{"d_model": 768, "d_mlp": 3072, "activation": "tanh_gelu", "norm_eps": 1e-05, "positions": "learned", "attn_scale": 0.125, "bias": "all", "init": "normal", "init_std_down": 0.023, "optimizer": "muon_variant", "lr_mult_qkv": 0.7, "decay_fraction": 1.0, "final_lr_fraction": 0.0, "train_tokens": 769100000}
MLP neurons of a small language model. Each row is named by its layer, matrix (up: input weights) and neuron, and shows model dimensions 624-751. Each number is 200 + 30 x the weight over its row's rms, rounded and kept within 0 to 999.
Before each neuron's rows, "fires on" lists the tokens most often at its 100 highest values on Wikipedia text that the model never trained on.

fires on: " ", "ic", " %", " |", "|"
L2.up2771,212,203,190,212,202,222,180,183,204,222,222,188,137,189,210,243,223,238,147,179,168,158,179,185,143,248,208,252,194,199,182,166,193,229,179,215,234,196,165,253,203,210,233,245,178,217,224,243,173,175,230,184,192,211,195,160,248,195,220,187,201,220,181,244,179,228,245,163,228,149,198,133,167,220,213,153,221,239,205,203,194,207,174,214,205,245,205,181,194,168,235,233,223,146,165,197,220,175,238,225,198,197,182,151,160,150,183,126,201,206,166,248,164,242,153,250,220,143,224,222,224,201,244,201,227,213,214,191

fires on: " to", " Quarter", " Pre", " (1", " Top"
L2.up233,246,180,226,202,190,200,172,238,192,148,200,178,186,208,194,236,188,208,209,194,165,199,128,187,218,180,121,192,209,187,230,219,224,205,207,183,145,186,205,188,238,227,190,252,212,171,239,215,180,170,185,191,198,207,216,216,191,232,208,209,159,174,190,189,159,215,138,227,220,144,212,231,194,169,186,219,246,202,195,179,211,219,143,218,195,172,202,219,162,229,178,213,188,193,151,211,154,170,214,219,212,209,204,268,194,279,225,200,228,181,191,183,215,179,232,249,212,181,134,235,189,212,140,150,197,160,158,184

fires on: " and", " well", "|", " MS", " after", " to"
L2.up1816,227,232,176,155,185,201,168,236,180,235,164,239,160,159,198,245,198,187,214,209,211,193,196,197,158,197,167,263,208,258,207,221,172,255,155,248,139,210,173,219,183,210,214,227,185,199,182,151,238,245,191,222,175,158,184,167,215,171,215,174,151,162,201,192,197,221,178,209,187,218,235,169,227,225,159,184,267,217,200,177,222,213,215,224,248,192,190,212,189,217,180,205,198,186,160,204,217,220,239,190,169,190,203,144,181,241,203,171,255,244,146,170,216,174,248,180,209,202,205,204,253,224,206,219,275,177,217,187

fires on: "-C", "-c", " \"C", " front", "ac"
L2.up1446,196,199,247,221,157,166,225,251,242,223,227,196,164,197,258,233,221,176,161,242,200,203,210,222,131,219,159,200,210,186,222,193,223,248,165,223,154,175,172,152,197,169,263,202,219,202,150,163,160,263,207,199,191,197,231,233,193,200,148,209,212,176,194,222,211,183,197,156,230,181,221,224,192,209,234,229,210,215,212,222,189,169,161,202,177,229,200,240,201,208,204,204,215,162,187,204,232,151,197,231,220,181,180,231,194,247,234,189,171,202,246,165,237,185,231,165,198,152,227,202,226,142,220,207,191,217,204,192

fires on: "j", " Che", " che", "J", " j"
L2.up447,199,161,216,248,222,221,169,194,185,171,138,188,229,168,213,197,149,186,239,186,232,230,214,246,237,185,175,269,179,133,201,195,226,184,130,172,182,233,170,219,200,194,242,199,213,211,189,174,171,186,236,144,197,197,186,263,198,234,247,246,201,238,237,249,210,171,192,218,202,213,246,233,220,203,206,173,199,237,207,231,149,181,232,214,214,188,205,194,226,168,172,169,201,203,177,184,183,284,177,202,184,162,231,214,223,232,253,193,197,240,163,214,223,162,192,256,238,196,212,155,187,226,172,195,204,133,180,157

fires on: "|", " most", " other", " family", " Most", "+"
L2.up2441,219,228,197,225,219,178,185,220,178,192,187,210,197,236,195,188,203,186,191,182,168,226,194,246,178,172,191,234,189,207,196,205,264,187,226,246,185,201,135,210,202,198,216,235,169,253,153,235,193,212,196,162,237,276,227,207,225,167,172,203,202,155,201,193,189,258,281,220,152,223,201,221,189,162,173,179,193,174,216,188,240,150,208,167,193,196,198,177,162,211,229,216,181,200,255,176,184,170,215,234,188,214,177,255,209,226,149,208,210,237,180,222,240,187,178,161,125,212,210,207,208,141,214,255,170,204,204,156

fires on: " c", " under", " ", " by", "cc"
L2.up596,197,215,184,168,248,171,222,192,235,201,196,140,210,205,212,188,206,146,238,195,143,166,152,176,233,257,182,209,191,163,192,238,215,181,227,153,225,230,161,151,181,199,203,209,212,215,204,196,202,175,239,159,251,167,204,175,220,230,184,140,179,218,175,123,173,188,223,233,203,224,201,197,218,257,215,221,212,227,190,181,215,144,187,204,170,205,202,186,160,202,231,180,194,178,217,195,216,187,192,217,210,191,206,208,223,164,196,213,237,176,167,194,150,256,170,174,187,215,162,191,245,199,226,175,211,201,188,219

fires on: " ex", " p", " b", " P", "-p", " (#"
L2.up1372,178,156,243,215,182,176,186,211,185,203,166,175,238,197,204,202,154,195,223,214,152,179,221,165,183,195,225,218,181,204,215,281,150,244,189,198,134,234,192,227,195,144,231,232,201,203,173,201,173,228,220,199,234,165,174,182,220,155,245,187,157,211,197,168,214,225,253,223,195,214,216,207,227,182,187,188,251,181,184,234,213,237,169,181,243,196,247,221,212,187,186,195,211,250,211,231,234,205,243,200,225,205,225,160,175,184,233,175,134,186,206,205,173,175,215,228,186,176,191,179,208,233,226,269,215,203,202,197

fires on: "\n", " to", " today", " year", " is"
L2.up1628,248,184,150,146,213,228,189,217,220,162,160,157,185,181,266,225,192,153,229,196,200,226,253,206,189,193,229,171,215,218,259,160,218,199,170,158,176,174,187,195,189,194,176,193,188,179,240,179,206,172,204,112,170,194,207,188,251,163,171,190,179,177,151,221,230,235,217,183,248,155,219,215,218,234,235,197,226,249,198,159,261,202,207,219,156,188,228,259,209,194,227,212,258,181,174,217,143,207,223,175,185,207,207,162,190,211,228,178,195,200,227,167,207,235,172,196,160,215,253,167,206,215,238,204,196,234,223,175

fires on: " |", " First", " Second", "uilt", " Quarter"
L2.up485,176,201,160,180,210,169,185,222,229,161,181,167,210,162,218,180,225,255,174,245,162,160,207,205,194,234,222,236,215,202,214,228,152,142,226,184,218,139,230,223,207,185,270,187,188,199,213,175,177,240,205,137,202,222,206,262,200,125,216,177,228,191,185,188,183,201,208,241,197,215,183,151,252,167,160,207,216,217,192,168,222,214,214,170,228,236,192,181,157,269,170,101,158,256,216,197,198,239,216,180,163,213,238,177,218,217,246,187,241,210,231,217,164,210,213,205,210,178,140,218,204,174,167,192,226,194,192,208

fires on: "-s", " that", "c", " Acc", "ir"
L2.up2763,264,215,227,203,221,205,217,267,166,209,174,234,199,175,263,198,210,187,185,188,216,207,214,143,197,205,191,234,150,200,210,191,217,178,190,188,150,179,214,268,200,211,202,192,194,189,232,183,212,166,236,207,191,178,232,229,171,195,192,168,232,195,194,213,188,229,191,225,185,166,235,197,198,196,168,211,160,208,272,142,194,173,207,202,227,259,225,119,198,186,186,154,164,230,205,241,215,166,127,238,223,223,171,261,225,201,228,181,240,234,191,198,169,176,218,237,215,249,175,187,135,171,186,187,238,207,170,163

fires on: "ri", "i", "ini", "ari", "li"
L2.up1627,177,197,242,202,210,207,186,206,192,164,174,184,238,226,224,176,231,181,189,225,268,251,177,218,153,173,220,223,205,225,209,174,231,215,179,151,210,249,222,190,162,177,240,220,178,241,235,195,222,186,186,163,185,219,228,174,182,233,185,235,203,209,179,239,201,165,178,233,127,206,270,201,178,165,158,198,212,172,194,163,207,219,186,204,166,143,215,169,195,187,208,228,252,158,225,220,191,194,169,216,181,237,208,190,205,179,191,166,188,196,283,188,223,197,169,145,285,203,162,272,189,176,221,204,229,217,171,196

fires on: " be", " as", " but", " inter", " comp", "ou"
L2.up555,179,143,220,248,184,233,190,217,163,185,201,228,231,181,236,187,185,215,225,251,175,194,221,215,235,206,181,206,137,221,163,190,220,151,193,155,173,228,205,171,191,153,258,200,236,234,180,171,150,234,202,252,254,160,215,178,168,147,174,203,200,217,183,157,231,199,196,168,185,212,230,204,116,204,220,168,206,207,240,211,234,213,162,153,175,199,183,229,169,181,211,205,190,187,218,133,209,177,195,179,201,204,206,185,229,215,222,175,158,189,184,228,262,226,195,211,158,188,225,165,172,182,171,247,238,238,208,195

fires on: " met", " Ed", " (", " Met", " Dan"
L2.up1182,233,194,214,211,200,204,165,179,224,189,242,202,165,243,172,220,229,208,175,193,179,255,233,198,199,252,231,194,127,175,212,175,270,150,228,195,195,230,191,192,184,198,211,186,223,190,203,147,196,200,236,183,224,165,174,247,204,249,196,197,248,178,232,188,185,199,221,135,168,219,175,231,217,206,216,229,208,199,221,193,131,210,167,234,188,214,173,193,194,203,211,227,166,249,225,201,218,240,233,153,144,210,142,201,191,230,195,180,247,243,180,167,186,179,210,209,186,194,172,226,200,219,224,168,244,197,239,215

fires on: "in", " N", " win", " Win", " (R", "n"
L2.up345,210,210,225,177,162,175,232,156,158,217,299,223,192,243,177,176,224,225,185,168,198,223,232,245,220,177,247,205,143,203,209,182,207,217,187,196,225,240,237,221,182,214,190,228,259,193,273,209,262,203,204,181,227,196,162,201,186,240,233,255,202,203,147,159,163,184,191,161,239,187,230,217,169,179,172,170,167,205,225,217,211,215,208,197,196,222,185,230,181,183,225,221,220,201,175,166,253,182,200,185,209,202,180,181,187,194,195,180,174,198,203,192,198,260,209,233,155,220,187,210,190,210,199,183,196,207,220,171

fires on: " by", "ent", " int", " land", " Inter"
L2.up1538,209,273,194,257,152,226,172,238,216,274,184,232,234,186,202,204,163,169,174,200,193,199,271,145,231,194,221,162,169,193,184,222,119,194,181,216,203,170,190,173,204,190,202,254,225,183,199,193,258,205,169,213,176,178,187,160,188,209,241,209,232,212,193,223,153,196,181,267,190,239,223,156,215,188,223,176,220,182,276,225,186,202,200,196,214,253,179,171,235,235,224,170,193,191,194,214,152,178,192,213,184,222,218,190,184,150,220,137,201,197,217,260,178,202,222,202,243,231,248,178,201,247,207,184,191,191,228,197

fires on: "H", " H", "-H", " Home", " Hom", " promotion"
L2.up1204,170,219,231,215,186,194,215,218,179,177,211,173,171,196,205,190,155,202,199,150,212,215,185,193,176,231,235,188,211,213,216,196,204,170,197,215,270,210,221,194,134,176,183,200,190,222,164,199,193,195,204,216,168,136,178,198,204,159,156,181,175,152,181,235,172,159,188,220,116,287,199,236,236,228,153,217,197,224,219,243,188,181,287,163,194,184,171,243,232,222,136,220,221,209,215,180,166,202,183,179,210,178,143,205,171,229,222,161,198,225,213,202,175,201,181,252,167,186,224,188,187,193,150,176,242,168,181,147

fires on: " |", " D.C.", " Democratic", " CBS", " Rovers"
L2.up1328,221,211,187,196,159,199,202,246,208,182,227,207,208,266,217,218,144,150,186,211,185,237,146,189,180,194,185,216,144,143,200,150,227,173,191,216,186,240,231,222,185,189,185,204,218,275,179,215,181,163,201,163,168,229,201,211,221,239,203,182,182,211,172,110,214,202,190,233,184,195,164,192,203,180,220,189,182,261,247,209,214,175,198,263,225,220,205,138,192,170,244,213,212,159,161,126,193,266,207,253,173,244,162,235,227,195,222,254,218,193,223,261,172,238,226,190,254,191,135,186,216,242,163,219,177,150,277,242